config.toml
n_layer = 9
d_model = 384
n_head = 6
n_kv_head = 1
head_dim = 64
d_mlp = 1024
vocab_size = 8192
activation = "swiglu"
norm = "rmsnorm"
norm_place = "pre"
norm_eps = 1e-06
positions = "rope"
rope_base = 10000.0
rope_fraction = 1.0
qk_norm = true
attn_scale = 0.125
bias = "all"
tie_embeddings = false
parallel_block = false
init = "normal"
init_std_qkv = 0.0263
init_std_o = 0.0
init_std_up = 0.0263
init_std_down = 0.0
optimizer = "adamw"
lr = 0.00123
beta1 = 0.9
beta2 = 0.95
weight_decay = 0.08
lr_head = 0.00758
warmup_steps = 344
schedule = "wsd"
decay_fraction = 1.0
decay_shape = "linear"
final_lr_fraction = 0.0
batch_tokens = 131072
seq_len = 1024
doc_mask = true
train_tokens = 1312000000
steps = 10010
dataset = "wikipedia_en"
MLP neurons of a small language model. Each row is named by its layer, matrix (gate and up: input weights) and neuron, and shows model dimensions 112-207. Each number is 500 + 40 x the weight over its row's rms, rounded and kept within 0 to 999. Numbers have three digits each. A neuron's up and down rows have the sign that makes its largest values positive.
After each neuron's rows, "fires on" lists the tokens most often at its 100 highest values on Wikipedia text that the model never trained on. A number after a token or word is its count.

L3.gate925:531544547468478515480517519466489524478439499560599521521477450504506493554508493550557491433503511540449572546532566486438429540442527538460468539491490531498511459557505445510509473527491496493474533501479500482526507457491490455542504498485464568544483470500529474471573470427499502489
L3.up925:522525538475449596516554434436489483429494550518469481506496473470490438492506475491532493546481539528491500532462495526467511518552438449452460565591465494488550432539444474446447540542579461510580442490456553502518503462473528495553469443485604493433474499489542509504545464485424437561
fires on: "the " 45, "\n\n" 40, "The " 6

L3.gate1015:564515507463449522386502509511437483551479582530521573476500488440480498494511504566479536433458469546585545495501429401454537522540535492499503493486525522459552496486509521480434566554542470506486484490447565473523481516459515532503458492478500554505458519577509490505529469547503561522
L3.up1015:466555478440503423478402549587488597510492565512476522497500514466471531534503572505500469547580533540516526474477465552459494486539429510449565463541463504547530507515461445492517507487473514475416485506473455548538487481529498468476505523441504424473495506520515561585508565572424491488
fires on: "of " 41, "| " 27, "the " 15, "201" 4

L3.gate341:461501500540453481561480490531553567559500506512500515476582522484552482557516588482586557435482507549575465597558475515514495518541498473500555492539508447545500472500493498506421484456487493472594506524452497474470542475532527539402518506567472513522482539494495544559479571577496423459
L3.up341:523497568561531493650507476462531546486531553499504467474499519540452526496538554517543542482521488522540465527496489466583484481497533549479486503460454463456434516489514449536467562463512534582521493530494520512502504464517517512544414469528545483484587494508540531535478576463520549544
fires on: "of " 91

L3.gate703:415483502486470555612479514462558434539421517445543458468531528474503456535465507528495539369514473476498484558541512543460502450501489527494461504511525457495504525423528499522422482522479459464522457510495524503527535541490494490517494551454556482462441497488440481452589448534425493487
L3.up703:521498548511530542485531507508495509495512538522434400456469531545550475498511529468556486486548498544578558476496470553544477458481515499562505507545512515452394529501510425520496435456503502548492441511591592534539481574550535494484506503439552586521525439506507451479454559492487495553
fires on: "of " 78

L3.gate659:473525524484455534468501490468528511544538545503558532524460508506507533405561457453517516490493512521521441518502447504492425469512511482485444443486551510420445489523505492510432519461456424523435516461567549456487538544522456535491406494515476525522460448430507446489491453542485498588
L3.up659:512531478434528538500491450470486490523506512483567539491551407542439462551506489543440478532432470519482413438501442544487572486447497575439466447428514445554540503509558503526486481484520496476472438509455532489480518537472508501486506462544446488470373453505457535520546474536447468513
fires on: ". " 29, "\n" 13, ") " 6, "time " 5, "1 " 4, "ask" 4

L5.gate860:548501468468538458522489565490473546530413530428505497552467507517531436541574478492518497462572484518541496454510460543393416448454479517535521545510519494548560508539533528527539446449545488519444524511465445505496474469527453486483473553463515458526462550504465482455501407541555553474
L5.up860:533490578499465488501536510472470489451399495480505435516528500485523463504411527475481492468601578486462464554485439541444503505508459403517481439549468428509567569453467516459519542464555493543476425504505509512449585440478531503519458488478454452512529555534558479486577512508519511602
fires on: "'" 26, "\n\n" 9, "ag" 5, "finished " 5, "l" 4, "he" 4

L3.gate85:444533466492514538504500465474526487545467564490583469563495494552501462511462458473501455472478482502506462491536496536444584542508421525502533497484468501549555458515512543423419450553430528498502511459530428449539463511498474459515495510471490495575480488454449540499530498438476505486
L3.up85:521526539533473493500527498528476463509506524514564429551526493484521456493464517493499431488526583524509481475510485514452562460543557510565506475496515459482471475499519492537416470542451435496490499490478513526525474500483506481543545568500418500479478442464479463438426507418487440559
fires on: "on " 45, "in " 41, ", " 4

L3.gate570:453547467499470476551471564453419439487450453506557514551490444554542447533545460531520553454537538483471505484534563475491520530519539483556454468454440556475504539476540507557523483551556494481506459491543512520530426531477447460524485515476524521504498354413446385475494525545515502486
L3.up570:491509530559482456485457521632487497516514583520525490514495555492521520491495551543495471490580489480456512528435529587575506516415522535560519445505523501468507478518515508489487486492462547548510504445513498576521487615541569545454530489489476431468477505429480475433478534433475512524
fires on: ", " 32, "of " 18, "\n" 13, "I " 10

L3.gate196:523536550451490452472480434495519479464458485487493437526545483457517486460511471501501499515425524467450537495484541474427448584451485495404480474520454543502535545589461461502478463491514448452479478485491526514459501486535539480518537452523577537553433525522453487480513491454480606440
L3.up196:550498481525448445464547454445468525555517459525509544530485463472535505511467487528413449460413431559461491420442515532455480454446445414543472574519527516458495474474492571446469483544521523564490473501486425571509504497507557500523494472531531429501487522523518477535484544496462530509
fires on: "= " 18, "the " 15, "- " 8, "this " 8, "| " 6, "where " 6

L3.gate168:494406427584458451542539503458520388527508538443520474488512516563519449481470492525490520550427511504510510441550514530478476499496510407474501464450454568438565557491488499544539548487507457475433527455498531472457530464473506450537475430538526524489503533402478520502550563439543465479
L3.up168:405496534505418531581496443540492465532616488526485525506513518478580474486503487494481550497491489479504463571512513467501507540523532435426490522457511482533472468518441518511483524458467524472472400547477510552509533588483568514581500501430555489496502482553523501472452552524439471512
fires on: " " 74, "by" 8, "GBR " 6, "born " 4

L5.gate789:556502514497506487494489532513509548525447453481533519485403503506493539449477490430512514469428523521514626460494514508440534520523420534471423548504493536443489470507517507481514524503542596423580572492433502527515468549484483517458512467487515467549539550487459436509417481494517486483
L5.up789:464470455474525427554533412477484487553616560497466483477496593465480466442515541474490523509418456474486549497507523503544557535515587473455492488544516446460451526472496554489390445550499427544559554566468541452457535539442476527462514507581521448479479500502525445471483523504483546501
fires on: "." 21, "- " 18, "Pro" 8, ", " 8, "197" 7

L3.gate167:499568518477546500494439467455491504582523451507566451500463469503548423530526454563606585461486526520506526505525549458479500479515508469417493522501554448509608515518476493547492522542500480570419417477533498490553499460436443450524440489529506498465410475483505497448559508514491529575
L3.up167:519509534479471514473477446456489533529514518470514555496477512477441525528479496509521517470483485508531508497490461456498564516472537491484429507439516591453527468500520455483438571542470541444506460486540490442458475524529503467497442489530463521535464412544514511511501499448518493567
fires on: "\n\n" 62, "\n" 37

L5.gate72:465467487552539476547479493497511445523540582469573456508490515536473521528470536494569445523526540455534529463504520488525536487534464494595486529521536523454559515471570435483523487548508452467536518609453493539468540464486541462427482480527474474550481470442488462478477511448572501513
L5.up72:604470488525517574594471535466520522473497482491597469455473437512493501515501496476500520518501530496443529500496550537433452521518511532509522448484572536523497501435514512513515510477601498538539520510507557481507513430488493494472479440452595565598505479537469450476501502492469481484
fires on: "'" 36, "." 28, ")." 12, ":" 6, "’" 5, "==" 5

L3.gate882:481477469530536536550505470504473505496486452449497417470470482502487536522579485494516488542502505466533516440446555508471518549527402505455505467556403457535512532504522552533449499541500512507482494489529433500539470525540586503542526570428607518510467531502528535546492513508459491487
L3.up882:469414516525502479476421545461497556494522584485455518603503461540420420509519526425561565515539439490528499473425507547584471529501505506531513481479569527480511500490433551514498534477542658609519476503556511561513536457571501523512512449459458490517571513491487531540417541482538522487
fires on: "can " 14, "known " 13, "(" 13, "may " 6, "has " 5

L5.gate413:441487448477495476508483525404494581487487461452441507563502511573481511522518480435517473519513485529508474465391532483408502478467431449506504502450487509464495566485542532512469451584573452518459490460475440474447431444509583565565430496585519464522517579441450445429474536526497505497
L5.up413:465442456536529436499486516496387532521475543508485466527470413558528465431473495476540454593556442457510473449529512523479476496523493507515542501471527538448525469451544510519493430514479482466478498495482429472487538523491469545499505496549487492478485510469490524442541502466559432488
fires on: "(" 55, "\n" 13, "; " 5, ", " 5, ") " 5, ":" 4

L5.gate275:491510517490500467461502451512522507511441486474475425477509539539524491523491400556562530508502495506563455485441534558447501479496529546434458530447454516450459606530464555519437456448502463511504523512465426465519503557453539447517523466498561556487489519418465466495511488550492531472
L5.up275:560407507572531535526521528491551518458458494489480545480474439472555479530464441511473479532516464550540402524568484463482463467455532451486453404526503512458425527464436488459550423525417467452538483445543515513466553518470529573507477465495425434511515485451529519515464491499560515490
fires on: "-" 29, "," 14, "3" 13, ", " 12

L3.gate733:518516523515529466503520434464426500477460497460503435486471519506447521538509538515525488446448477505497488518497473556475499509476566484469456468381461488532535587520553469502564579440576561538495401457521475551564561497505537531447551478501468438488406486564458442416485516518483418464
L3.up733:555472501497466430502415552460458463552491496530509434559468469433410472423477490546557479505464506500558532475507451508526470496472499443460449569471494489434463538511509482471559440545425495464544495572483395507472554581491514539393523491481471555552456537489511490488470556509542453547
fires on: "- " 50, "and " 17, "\n\n" 13, "(" 8

L3.gate777:513450455562499534546484517541534481489464451485510496520498482502616480439474455527518525527478494431491509591499500432507532509473536465447497479386458454533601472491555462507498473498465575499521551626449490425473500520529466522434526518494468496580495504552494540568483486509578548491
L3.up777:443467582510455539464501444515522488542468567477509520489494453515458470461526461444500508459466481501523460509452508501558459510523533465470529432535512591497489424488513543422477468528528529540481466502496427503469548583512536549546522475502517516475543536497489517505521488459455560529
fires on: "- " 49, "– " 10, ") " 10, "as " 7, "for " 6

L5.gate149:528482470513542610505419481439532474501462492487526515473528531453486506554456478526514544528439487564531499511535536530486523506497523582540422534450562463561539543525542540463499456464522534501528479542463556543489480450496481432498496472485493494577475445540458464575533491538537477523
L5.up149:504489582547448458487473485491556482462458482507570530458568437506484507550464517477468452483511582539488509493585554548436521498528485522527545448438490558495516531558511414504504484540525475438455462539520557538610457550351458542495548485442463584502500434482474469491478483531483543496
fires on: "==" 79, "== " 13, "===" 4

L3.gate559:466478453506495540516499478514505473507493519468562498447531498511482530442496513475506458514463522446538541538529445546453478486444533484502519455502486486518537492509510511476535549480529531590534497504450513494517482463530485484494515529514558489558540551479477580479481477435499489521
L3.up559:568492450449484402457506543505541511532444483551445495525497462482497503486582512566450561446579502519479477541543452525470504506433547492467451431521527506482516546475465478569516478541484530578396515492512445466485517526510511544529525451479415487528521526543462517517529562597455531526
fires on: "with " 38, "- " 12, "as " 5, "at " 4

L5.gate194:486493488438571465482524439426453536516489437498490479456426491568522505437551429509491494479522465552513507483443563525491504541553487503488458456515601503584475488441428530452515451560541528581455545444423480507503521519522493470527543553540529433522465523478471480567399473470443451482
L5.up194:504457424451490450486492525510446538462475575530558537510458490517481414498512542438542549558524558491537584465451460503556491501511437494397555454541541472481519459420502451423509494459410545448422505525471533469598532468490511536466533433556534534515441582493536560582538477571552448520
fires on: "(" 35, "|" 14, "white " 4

L3.gate683:523471462527467462438534492505521505499515500499424426453547533458476468502463432509528473466419511495495472524463429523488487569450519504393519497528499468513515514508489516472457512575458462539479528501485496584515577548423538466527460489506535483545477536443511478486528508475526479466
L3.up683:583434462480498483475565538495413510447526522476477539480498529429485485519523511553456472513511537550598486454524505444455519539519513518461524535497453575575503489565456446474545495486519544507485509556441369484490488473480550450444524509439467398461459486520533499549446520550520541438
fires on: " " 40, "m" 11, "-" 9, "ch" 6, "3" 5, "2" 5

L5.gate262:490396478496528493453557488494525517564486500462506515502493455460526474549518487540564540495463519502493582487501484466472472503479497500523458531487521487439540534470536513521421506502616562503534504501504460556455559483469511450482508444518463450530447535563484449565454488475572448485
L5.up262:501514476535514424555472500517516458537545482519533574440565477470532499435504479509449470589421536530514527507470501512548495493574446510411538452486477452407520442458552530521541417515504520495560453518484482518560479475449496553452578494480531598477521536433512465468504514478478542537
fires on: ", " 26, "- " 25, "– " 12, "), " 7, "and " 5, "ass " 4

L3.gate379:516504497450488505474489461501540475542419559519508555463447431427465530488487484459515521440522417537508502492525480486540552588481516524532532548563397592462474525469524477466486510534499512500535454534445508471516495531508428566464504511511509445516477516484502544440460485413568439508
L3.up379:568520475481558509501480448522465561487515500488559535523578535496419505514482477470550523526500459520525452522542511463519560526430540512468463516441465442531522515502508509544532545468477479494475489458522506531453557493496519457443476433574462497489481536550513511537550485511494471513
fires on: "and " 40, "also " 16, "\n\n" 16, "ol" 7

L3.gate846:511508470544433605472522507511502503496427529475493559433509534517508506491554448446471554482478510529558541501448459479473541539494477512437508557546573543455436553520497526393476562435555525577514433550446590534533484474512464608503418467524499438528537574505482529500491497478477561566
L3.up846:443534498527570568556526508546481539449499572510472495433491514504557485480454571524571486563517558585492576445536435543492482531475447492463503500562484570526479524527561466525497509586488554442524527463478472571490473561568519470440508440429551531485536445524498518485532511434498491481
fires on: "| " 48, "S" 9, "of " 8, "T" 8, "G" 6, "L" 6

L3.gate706:454452529447498521566469522463506544518523439462526454485559519495528506454450509489518543486472523465531602515523537513513507490501439615418496461539471434472536525526508459513470492482494525490576457498488550441434497449573533510442484519473556496524416514525507491477603454462450462577
L3.up706:443535477463477577532548454474450467513425520448517590485571482537484474453462430431510378535483445508457529471536520557499529481533501511579491503530548471489497456434560461512423463506494506554483505491512456498508470523410454514610493578449620516496534595533557482461509522457477446551
fires on: "s " 53, "'" 38, "' " 8

L3.gate571:502489531446571460508555560460460552504442444504493486466569460472469509536542392542513531442479459536543532457524471574491505579548498507418468607475474521487508570562477501531518498537555495480506396506531494511524440497507488480425423481520428515455477511516548450471498546513465480540
L3.up571:529494449432437550484481430500515466517503554519496488494449465492389470548479541476545523485477486479527476495521487553527579462428388502495488511547522544575500498538561523474448588440419454511468580530429511509495519431437458511460483435466562589525466478488497559482557480460471489465
fires on: "in " 36, "of " 21, "| " 16, "L " 6

L3.gate997:481512483495557458491523547519451468508459538443521463438469491490472535480493512476560522535459592494513517527427515526427539465478386495492521500450483503485556490444483467516471488553551576477531562484506387459515468511541503447486497524482504522454512536498571456575473458490501501455
L3.up997:498514511500370442517504493515508457465503534559493456507555471412467524451499529536526530516520510514534487462545529488485522483526530493434517507527448540448490493459561423461515455528460500518512459512496381489432516614531507604541492437422444450511495487519539502470462485498443471528
fires on: "and " 75, ", " 7, "- " 4

L3.gate403:523498509491461483517465529501486543545544553503497586456495508459531460532567547560506519534425486446509548518406546519523537524537469524533590500458462521547534563491543364463545500498503535507500455459401417509530445444595449565432478502448384421524468575496489508522514561477490487486
L3.up403:544509528536505501545463527533482443558451587489481544465395445531528513442588511458543528534588460520474582490502541485509511472474480592524522542534506481493439476589525499483460519505490548501520476541506470511435487522497575555494460519524508467530464449563572485500497529538448548533
fires on: "of " 96, "and " 4

L3.gate479:553489468514464492575466533516444420513429493534540494465424436493483523472451508422489527478558522470511525501528504473456464552511450464496562466523469448478487496534548490482485464506484549422459487481468514497526509456528503550485524505425532485502546585454492518531465548499532496492
L3.up479:491557573477500465532464561551493397515481528483515517532512524509536490498462558499475422547543484486529455496535485446387475479483472535515506511533453508526412498471443482480464503547479550558517503511532506552426465571463533521527587509525428445586504506497455494490455505461465567497
fires on: ": " 56, "– " 18, "- " 7, "at" 5

L3.gate183:479524521517482505528450470487463448534534517500481467601470475442526479548541464453526492435505421410471474524478502485430535505476482523498516495486483506517514515546538555517467437502512442546457487526513509500550474536512432521431525517539506459475489458454528506522537467514486519594
L3.up183:505517543483515557487452577509568511511563479536483515556515500526448550558473517506517481438533475470530410529501519506505496510454508474429416546489536451501495515544472498575494524438408370563479515431468508470467465462487471529417557446530553455474500411490529601530528536484495455502
fires on: "of " 31, "\n" 20, "in " 12, ". " 11, "-" 8, "based " 6

L5.gate191:468504515511501435501474507489493478529413453498481563466493540555490498555479501493571510447533483450475563593468546526460471533466475517490471477507462542510507435527551558514484469531449479505498522566478477460530569438504518514472475452481539539558449541460449436529518543480511499484
L5.up191:535478489480560537605529474469469518494434548474513557511408484451540504529480531503526519563514479502494502475504432513466415496491470488457580462440529482482506405573468496475457505548501513408411482546499479444490506466434482507519467488507507464500497508578442567495544513528477474515
fires on: "\n\n" 46, "\n" 24, ". " 10, ": " 5, ":" 5

L3.gate309:549515493490508528533490549510515426442494466460514455496506390526516482531466462518488519529560520420534543454529495490527526504475514524529519517518476458508577561497520557526447522511502515464543492549510564519519529389488496518543516532524540541503444472515488467499541480480479532538
L3.up309:452492505475399433495470563458523519482549460497558527518535425516520501516510575530428464503542549504541531485493539439582472479518573536479490494491456383524537466455501473486530506459480484452493498390503488473537543551487560508492443482506549524519468483516459497494565520506478485481
fires on: "\n" 22, ", " 20, "Votes " 5, "end " 5

L3.gate204:475460530406509580498447539517429531462510488514491577471544405504463485496535463548481530489493549536514503487471486597509518533504414488504515454529515525527559491490511551484507486497525560480538539502451435462536472540544513512489482524480480558514436531475521542556531523543475527443
L3.up204:480541450537512427539450528497448455511502489571428533501438477442535511520492510505573559485511508548573546570511494516461439420528500446467468455498508451453490514449477493503520448472455455588505493452476454513465459471520522513511541471463396519504460494486519492535553543493591465513
fires on: "=" 44, "(" 40, "\n\n" 9

L3.gate506:383522487400560501606495479459553539519505457473505536492545468482556536542493538451547548427487556460480500471530470460412454457444449502507458496562456544510494470515515532470554465537488534513476494502522586468542447523595483504500506556522467491510542515486542487524484468504402426518
L3.up506:481506537454505513554503442461526478530440426507502575523535493497544518446526515484507554501417594449425520453607528424444565497458483490580468482513491524468507457544531568453493534497507419529528490443507478476448483545478464510544501545463490498544473451513553478396488506457408482554
fires on: "202" 14, "201" 10, "to " 9, "and " 7, "199" 6, "time" 4

L3.gate396:484485474496495451524472487483532511531493474492508487451508530453491528485477529483496528430521459549504562531498506510525514581510491519532473491491448544438557460494525434509506480633529532466516576519549497462503567501561458544492496502469504474556492541540513409489527503536503527500
L3.up396:475480595516447499483519541484485493525457506497546531525510495580494552501514487501521465422495410469562536465474472559538532457491514464506440538532452494516501534513552543480457544509509464476525486518488457564492509479522515483505538463598525535562472502488491484543479462453457430472
fires on: "and " 63, "\n  " 11, "that " 8, "which " 5

L3.gate218:477498514474427533483446513476496557536488501483470531546490451523526484488524471500573520478541412506526508504474493476507486529494487427566557483496534553469503449511530492481495482526508502495448526581606492460526489433519443590527512537558588484453510537477488494412489480474511516573
L3.up218:432520512519497457473489459512538542515477484566469545517511563553558587499534535502545532518503420490472530488534561516510567556505526433505490534534485487451534497537506435508446531575478515540489488501553531425477426550470492417418511553437478495543483472488503516433448510534488472467
fires on: "\n" 82, "are " 11

L5.gate401:540549510523433536491476466418518542609544482500486543505479472467477462470510476498545456488452542511466512532530498485497482475581569500436518486414484482404541521537482502513488502471480483466523454457532463501560463490434518539532464556517465441475505567522491516485563540507508545488
L5.up401:438529526544520491463471513450502568515497568516455523530528545522462477533463494459508557533521512500496474543452498503526510422484482487518514497445462456469569525498582469571503448505482476498462500477461508446468534569514491525549481523469603524498549467517509514522580577507399488551
fires on: "\n" 60, "To " 7, "–" 6, "to " 4

L3.gate107:522502498495498529486475528544531451552521483447569565502484484499556499428522486487488525481499615539472535484530488531494446477504485452544543418532510498469502366513496517531494470569458496530534510517538532478565486475471471542532515470456442422465487479469539504483457491515486522532
L3.up107:546569497462540518533470458531540489517495453528501524457525473535419561567514517487507539510512504453429481554564505551511570480387485548489489526514487501481517550538513458516540490413520450553442419506495524444434491452526460520551515486485471537555456463544516523430553550503515531483
fires on: "with " 57, "to " 5, "ent " 4

L3.gate693:513538545511531501469444479492530480476397563501537495422542471552586453434450470565546521434534433514462552441507490517457504620495533537447487474500458501507525569429519457522533488559502462493575422534548465517572497537490442544463523476477525487516473524444460424545469447554503574492
L3.up693:420467427485515491508582532478462431504451536496458414467433504520561521471477541502510525505465468507542555442462448445462492510545458494455548506401481549454459557490463470525474547567498476566484486536507544533502473495539506425523563539543505547476493408541508416538406465474564529572
fires on: "of " 52, "a " 29, "an " 15

L3.gate344:518500463487441500494488562511482524487494478509486499437472472522553435535494611493565527462533477479564492495461556471475456556518501504533581475563466549431506478479545431516501497509517578514569493503477477540539469530468557589466512507462501451536493484531477518558490547475517452472
L3.up344:601486467481521460493557428516453597484470413442490541483456452524455510526474521442454463526541430488520561478461522453465484534399531510547448495517481473530506554537515479494468551503489486502483533499470539552404536450494511540471529479586548497557492514508479427530453527486473468470
fires on: ", " 61, "and " 8, "Federation " 4

L5.gate473:547530534600501526561515551494502465517551538527484448543487472540525516529482525518471476551473510458564538470448513479552538526538466519571518424490513510459535465484512487489439509491477487455550493502582515502496456462535402531485482556491540570529532495446388424509523472474500443547
L5.up473:566473413524509501482508534481504437479504416524563484572476481453573415549484574495486468528561571521551534423445558492491523532511474500484536450520493474504491540455497500529455481509512508438542470494514503523466461431450424547471533469393513553522531524472526481505476584538522474584
fires on: ", " 89

L5.gate29:498490485560521484454535438444518477491540506577593449476555455507511482491492500523506466575410552495499487448547512533543510467447515555492417525486566549444510509478468566495539478477507503509561433442453493582511498510464493479554501463497582560531482452570533523463521551468433443518
L5.up29:470508610480536492509460472460445543508540493492543468484486525484512472533489491541497494426487496454493562551503559548555432539533476505486457487489449530453495499500496469520502436578533457520520431485473538484459489485444496545525496492472460484603454473420508540498520507421446493528
fires on: "–" 44, ":" 9, "-" 8, "/" 6, "==" 5, "and " 5

L5.gate59:556472544509529507512549510579550505560517508512485466461565495467451453492534521484449495488443519526562501521538512447573532502458501555431502460451528456542556545486480510382585504515434509469512501555492533524501485471473535516490504489517505443435460461464484515516519476500482438426
L5.up59:482439518456507569625507557449499514465556536445506461395496481431443496430557447530464490455494440492544563501521509510486512470470532505438609468534504460549576489492511510456505526528489504473469469471505551600500523516529482594517519522509490539495522551491459475510505527519505459522
fires on: "December " 18, "September " 16, "August " 13, "July " 11, "November " 7, "June " 7

L3.gate29:428482444512526520544559550527529457493467478416500496405495512525526436534427500471487493522538543468569489514620534514496513478522475491476499503522581430523500500465504497478451487511510573481552500539531501522500424493490548584503424524507494510516502490444404488482480496440506501564
L3.up29:482475454500521538479477477510507462500506557509421457550517518539522487588486474572471500540503615533575493461532475498551551470564486454475435552509510530522515512527466522434469596491556502489510490552580569511454453564487499499530524511411513482537578509437517501502510516466428506493
fires on: " " 23, ") " 15, "+" 12, ", " 9, "at" 8, "-" 5

L5.gate313:470421408430477542549587449477507475457516496480450499494525517480473489430474562436468493456514579446520516512547488535447554560517478478484508467487469535497556526472474484446415471508577527503506395536526451488542511468440444498522511437443528403496516501503457483544432470504525526514
L5.up313:517460497462508529527477483480561422465534493544487492551513513440443484486470580488430561437514512422486504542521489581564538615488495578545521548477485502467496550501540501488572506476517440517517461454557479511464530524462397508535560475542543446459473541466542482471513495508564495489
fires on: "of " 50, "to " 9, "and " 6, "– " 4

L5.gate997:572516492409449498470575530436426498450491481502589528520474454505503593447450494522458524507541528472579467534511476511451478483538465516506529559461475557532531571561496381480425494530469486421467463541450473497457559465521468489485431493470551564570521530539509451467525538450519515498
L5.up997:467465482436527523467563528448411446452538599461425555508480449513500557409532476499486513482516494556487475514517523530471510472530473481503569499488574520528461507510537544577505486476522477440478509542522545468494549465439533465640464555479521494506542446418549490459487466465474459528
fires on: "id" 12, "s " 11, "t " 10, "'" 8, "I " 6, "ve " 5

L3.gate466:549534464487525520535548540543381508461468458418508499485555505448509508571535545513448393488516501522502536532478484568484475496506479506519446464560482517536481549509482452533499512531512499509533472507505507504468575528552566520521578487530510430555506520493436469497503524518488518511
L3.up466:490588495470566481521474520546477505494513501456471448536490520432404546533580516504489421495469511494513507499522556563515441469513398498512462486599522493515471526483485463568536557502482484543533489507490573480496540528533576484539571556475499457522506503456479477539485540467467438475
fires on: "(" 16, ") " 10, "\n\n" 9, "om" 9, "loan" 7, "chem" 4

L5.gate321:555534508448496511452477487551543535465593475463525543493544476474525500498526546509496533574441524545538550470450559464522493530478537543504534534461499420485520511480487454449444498554534545507510498454496580492497467610508522528484511452494500429556502536500544472456516522503530574472
L5.up321:502537480529551506535493447515500530513608379543417499474498496480470501551474431455519445560485538547511456531429455512490576534509523515567416516487526498490518482508509467506496470522529552461471425463529487525415474573534498469551446504531557539504556462536450481490437489503494454467
fires on: "di" 29, "0 " 6, "," 6, "from " 5, "had " 5

L3.gate169:491494525471476517467529515487467472475445515520562495536490500557553524503459574513573489491486474466448521531537485473572464521572493484479531483453491492484494529482525397498453538560530513435535449554520508450477463470492401509503435574463515573554537519524529500487577459460410528549
L3.up169:454474515505482454471513390482470538485542581497490544518533414460441526476486503455546459528442478478425508484534602458545590426423481440528562443458427519456441448519547471462457500535460532477428513562571558489548502462542501492478494494549473518488539577475543477494501505427444449445
fires on: "the " 29, "\"" 20, "I " 8, "of " 6, "The " 5, "ve " 4

L3.gate153:490545489437498502481571430519447595454480468417473519421461461527504553507519453455467489539565456550457534551494450523535466582471467528483468494493468536473560556468488540465491512487544463444488548570459482452539549477482453487449490469542528490503504438499463479517579450497516473474
L3.up153:543526475457540559489466532517376415518520466525471549553456489475498473435630534546499559505522550490498561531510463506472497449478488505549487517480456495475452563464469487581546581517495563459593511512483572562509492481546579526494527450510442510553468525581552503542605532489508464552
fires on: "\n\n" 23, " " 17, "(" 5, "–" 4, "History" 4

L5.gate283:519470520568530481587462499453481402406482570492524465497479499510522463497468532470456479488540482505517488497484545507523464458523504509491461507514473421433511486469501586487488467504443461462565448499426535489565442496485470537555452436522508504474499574453485493559560436426507521561
L5.up283:453554526561475501557550451505562502520516528459510427496481465490535455568444485526532480546454476648527545466477561448452496466555452537468493504529591557462561520481445494563474508529582551535528553502488487447537495483519527508519511512517513506518522497503513472542537539506503517507
fires on: ":" 33, "4" 12, "," 12, "." 10, "9" 4

L5.gate45:498484532546497446539451544570524442510454512511467519475441503444541497504510533515510460554466503524559503456466465503516487455485509539545484449505469539375501422469526546478542409512414491477519493475460458526552520511523577517543462447487444510519506470430429525484480545403464457535
L5.up45:496564496506519461506499568494487476491457487428515466477461510415504532505535404595516464518503538565535526462508480487467534472562484563494479479489429509491490500431465453501491518537486518559524470463449466555569512541504474547553498495477478459504379471494415472506452501474541453475
fires on: "." 27, ")" 16, "on" 11, "ar" 11, "\n  " 8, ":" 6

L5.gate692:434553440455547520487445517447538469486530477491488491484525478480522567515498454529478494447535541532513424485457478505525439591564542432478551466556464470469436488559473513477473513476549512468596509480508511504426513522513536459528443499510543530497467494537540476468459497487477500564
L5.up692:572463438463492450504484503468500524433532394486419535483486524527524479458429471511501500506448559509541462499503485480429504472485506501465499456515496493540543539542439470494421478473463496532477435507429413442414513505487503482460558470482497530459542557526504486545537521448563567504
fires on: "2" 24, "4" 10, "7" 10, "3" 9, "0" 7, "1" 6

L5.gate644:512506520421505483514430525458537493539515534496529492501517495440474523538545458490485485493496525518511524506543512440471426558486505530485478530534561516477498560483446512447527487505652497463577524469499600523495484521457494522467454522528464464574562490595508408482463512521497519566
L5.up644:513519515494533489490439500495509574549479552537413490428453503475480538497514548490509540519489493470456563420469536446568528511494505513499449521518425501511503505452498496517495542456550564525516537515482474426552577455483517503514461512474488557487463543511515551491566470542553551578
fires on: "Ch" 37, "place" 13, "competed " 4, "moved " 4

L3.gate704:487475513506438461536591518474456498496492450506480511498603467477522472465540534415504491546495490524485547510414561506433473598481492507425510431475478544478532503531447543447467429524476529526469587457527505511506529454475541544484449491537559531544525542490414482541536511532465612525
L3.up704:433548526532519475549547446471481464556484479530484540501439506573499528474508469443508453490494493470492493519483541478498454326488583524584521504506492561507550436502522492463509491581475537484419486480516503513438468528496477480569521467519465558505553495439476425530513511416526538536
fires on: ":" 38, "for " 8, "\n\n" 7, "ends " 5

L3.gate278:488483599523437520491479531512528495560507571520579495452537475511521536484404568561526484474472424483499568555476516529474474495525537563451517460554522537478510498448476485501453462455546524492589484478508498477465505452524463602482473564512450522517509500448536424418500471467434530509
L3.up278:494505471518542482486501486493515489546471498505467515488514506581513450538481490513524495511526476569498559489480443522517466495505494422588518493452517511470465458501538396548508512519525550535466481480505494468477511494528427511562473539508510570460527474469444458467535543521485484545
fires on: "s " 31, "and " 17, ", " 15, "' " 4, "ships " 4